MLP neurons of a small language model. Each row is named by its layer, matrix (up: input weights) and neuron, and shows model dimensions 16-143. Each number is 128 + 24 x the weight over its row's rms, rounded and kept within 0 to 255. Numbers have three digits each.
After each neuron's rows, "fires on" lists the tokens most often at its 100 highest values on Wikipedia text that the model never trained on.

L3.up871:138125121122126151197057131100131155133117137138120123107141099121166072144133106071225153137160092162114147125129147185114112144109117110116128131101117127127122157133104130121120119102150148138151139142126114167165155125120159099161164114133163127142151161117154127143168105107133120135111108097117120128109144145138094129164114145076146084129128138115227139123120116126104074163160
fires on: "ance", "ant", "od", " result", " results", "ood"

L3.up469:123130107092114164164152111095138117127145079098139116104164138120115135147131115134084126127086130079101126104146120100206125144123163147140125116113094133126124149095123148093103134119131155120129101128159140166167118161096171134096083113112090192148097140166112080145116131062111142109099105104146131113144117190107081122125105107136139139127143101114144150157127110126093154082131
fires on: "t", " al", "ag", "unt"

L3.up1295:105157147156118104122097105123142088114156122166075137089096123147116152146139148146116177118146141118099126104089142105147134142101128127124117095113107145137102126130123120158126080138112180142092144109118131155103102170127165150109124126086125112131142112152141079117110113114137139143123093104143129112103119076112165102134157110114128084113139110140074093090140099089132091133119
fires on: "ine", "In ", "ier", "orm", "in", " M"

L3.up1290:110122136107118145129147144071113097143140119152116096096122172148079132140149164115171172108089163125160110174132134160147122142158166154145167116129155158098088119143159137152144128132112118161137123143122127147123133164144179149155112124120070105134096136121141150097111132136144125171074133132130138123121117158163121139124123098141115134120154116109112091152093154119116135099115
fires on: " direct", " third", "ed", "st", "S.", " second"

L6.up773:139126115099142178134164133122140124182143144139126105144159142157104160110144130136148131119167109126137132127120132134100173136102084170151138117098125145124143180135110141081094125128135127116134073117133093110121116128134116089108131111128138101130143180139105148134164116075108166103168138168103079124106101139121128148137119163129122145132112109134105105132130100099170124142128
fires on: "|", "-", " its", " her", " his", " |"

L3.up1222:136120110128115216144130125106159175122086132108130124123136145132090122179143165103216155143128132121099133129148137159101182154115129130121137116107135120129118150136135110128146118077109167107139163151141127128159151100104129118180159128154116120169106210124169105131142139139133146125090145118109168106164137155142129147145096127136135130159078113137200088143121148125129107142132
fires on: "ut", " be", " ne", "pl", "aven", " any"

L3.up1951:148088089130106160140145111119122151116098154115101112111114108142129122156155153078162121107121141116102122158101127148126114116083146149120142115128103126124096131114095118105148091132133106095099116098149130133119135133103147131124147101126105145151105173138168140092139163101113127142092113138115156129164108139168116158118095139141122117138083114103152103148120129137119102062133
fires on: "es", " re", " Ga"

L3.up960:155115072124117161163118166115157147133091109121123116135150128120120156152157147099143146084109110112087135119128116155122102128098147130138141118115130102107117146133078154090134085094118104085123147142132120140145152095116120147159101117099158175193099208115140116145149131149124109137133104111145149126142120129099087128092101150133170106111068089147197100137156098111142107087165
fires on: " j", "es", " even", " best"

L6.up1658:126123121091156099132156072142120137147146145143127153139092122129099122129149125145107147120124156120130112142123139162082158153108119149166123137148156089139090164114138127124116120111131129119110113138109096167149126121138138168141151129103138184086137141092121129138102138147062135168120116126120120092106134146096153137128072154148123168143112131127099128111127076145129107119143
fires on: " | ", ", ", " to ", " (", "–", "-"

L3.up1289:098115140102111158125056125132140160100076130100124124122111104151150111117103099131170091096140127150137114155124099106134134126103148118142119088115135136123134105125138114163107138146170092100137120203125115137118102136153070093142182130138147138092161156137125093166139203139125110121134124146126097093155176137085118115157109135170140100115117120153084123092136110143126130149123
fires on: " many", "il", "ree", " | ", "ive", "e"

L6.up843:141143122126153129145108133132122111120108120110166074160140150123157132176101082129133121066083138125107129137125135144123144110082132110139114174128130107132131161143146084136124122150083132156140166119145125139128090065082106162131151081114130138108085126156131138118149107121111100158109123141077118107110149136138113137138158156151142121098136124157145142153158110125109139135116
fires on: " has", "ew", "ary", "y", "n", "er"

L3.up128:091090137113147142133155163103153154158129114088143104107135135101101125142128120112158097108118138107158140165130096189096143157116125126144111084105097143150154126159139122110109121126106126085114100138124103159089111093135157145115106145089121149147140151116122121103134120170104168085161119098127124146151117149123095158138138173120127168143063146103107136111103132119098125110124
fires on: ":", "-", "|"

L6.up681:135063132120131129107100148118140105096140147100132120133074134133113129132104121164148123103083118139093113126163105149125154114063098092101143131131097097134146110146106136129150121144122112126142100122107122169102134163072151141130124142174112171137121137164135123170132150120116146179147091136119129118124149083101108111129157152109127184112119141135119162128134154116168123115102
fires on: "'s", "er", "m", "-", "ar", "oot"

L3.up89:142108095136121135124118129092114165152127111152158123128137119134110166128100158136107121142144143150120113140119153131130122099106119136135189141137114160138138128109088118139129110112137119113126088138143100158165152097134134144136149089113130129105135142049108095148095124143131120105109145157115132119062179084136141137101109155166118131144113148142118125139110122121141106154135
fires on: " | ", "-", ":", "z", "ah", " two"

L3.up174:099110153098192124123120150106117106133107105158117110148107082123110155137151096108141090092118094146086168110102204142150134119116092146083151114139123134142099148135122084156119140152100125128122157108121119183135106081088130132152134103143159150116124143120115124147159158122079107162097150108120133118144163106089118169100123171122118117118115161102164142120158131100154135116090
fires on: ":", "er", "as", "y"

L6.up258:190111152169109086149120132126125173174131127093173102147112133132150184116153104098109116111119118105092135056132144189096129143165125095112116124139123128176157171150159123121068174154127141165106134148113127192199113097074114148141130097156152140135113153131159126152132114126123137135124138122077121149147134125128053140128098141123127139118082158110106142151151130146107094135130
fires on: "\n", ".", "er", " Mc"

L6.up1470:133110114109123131112132117135139147119120114157127087103111146178150131136099134102134157111147103142153092099145140133108132157140089115098161120128142124076130089156165096078143093122093154132120128145138110090159126104075136136163125105099125140099129133164093167116143148135091098108116084071131132145106144103105097129120135142164129172136110150171129087117148122126114121105138
fires on: "0", "us", "g", " is the"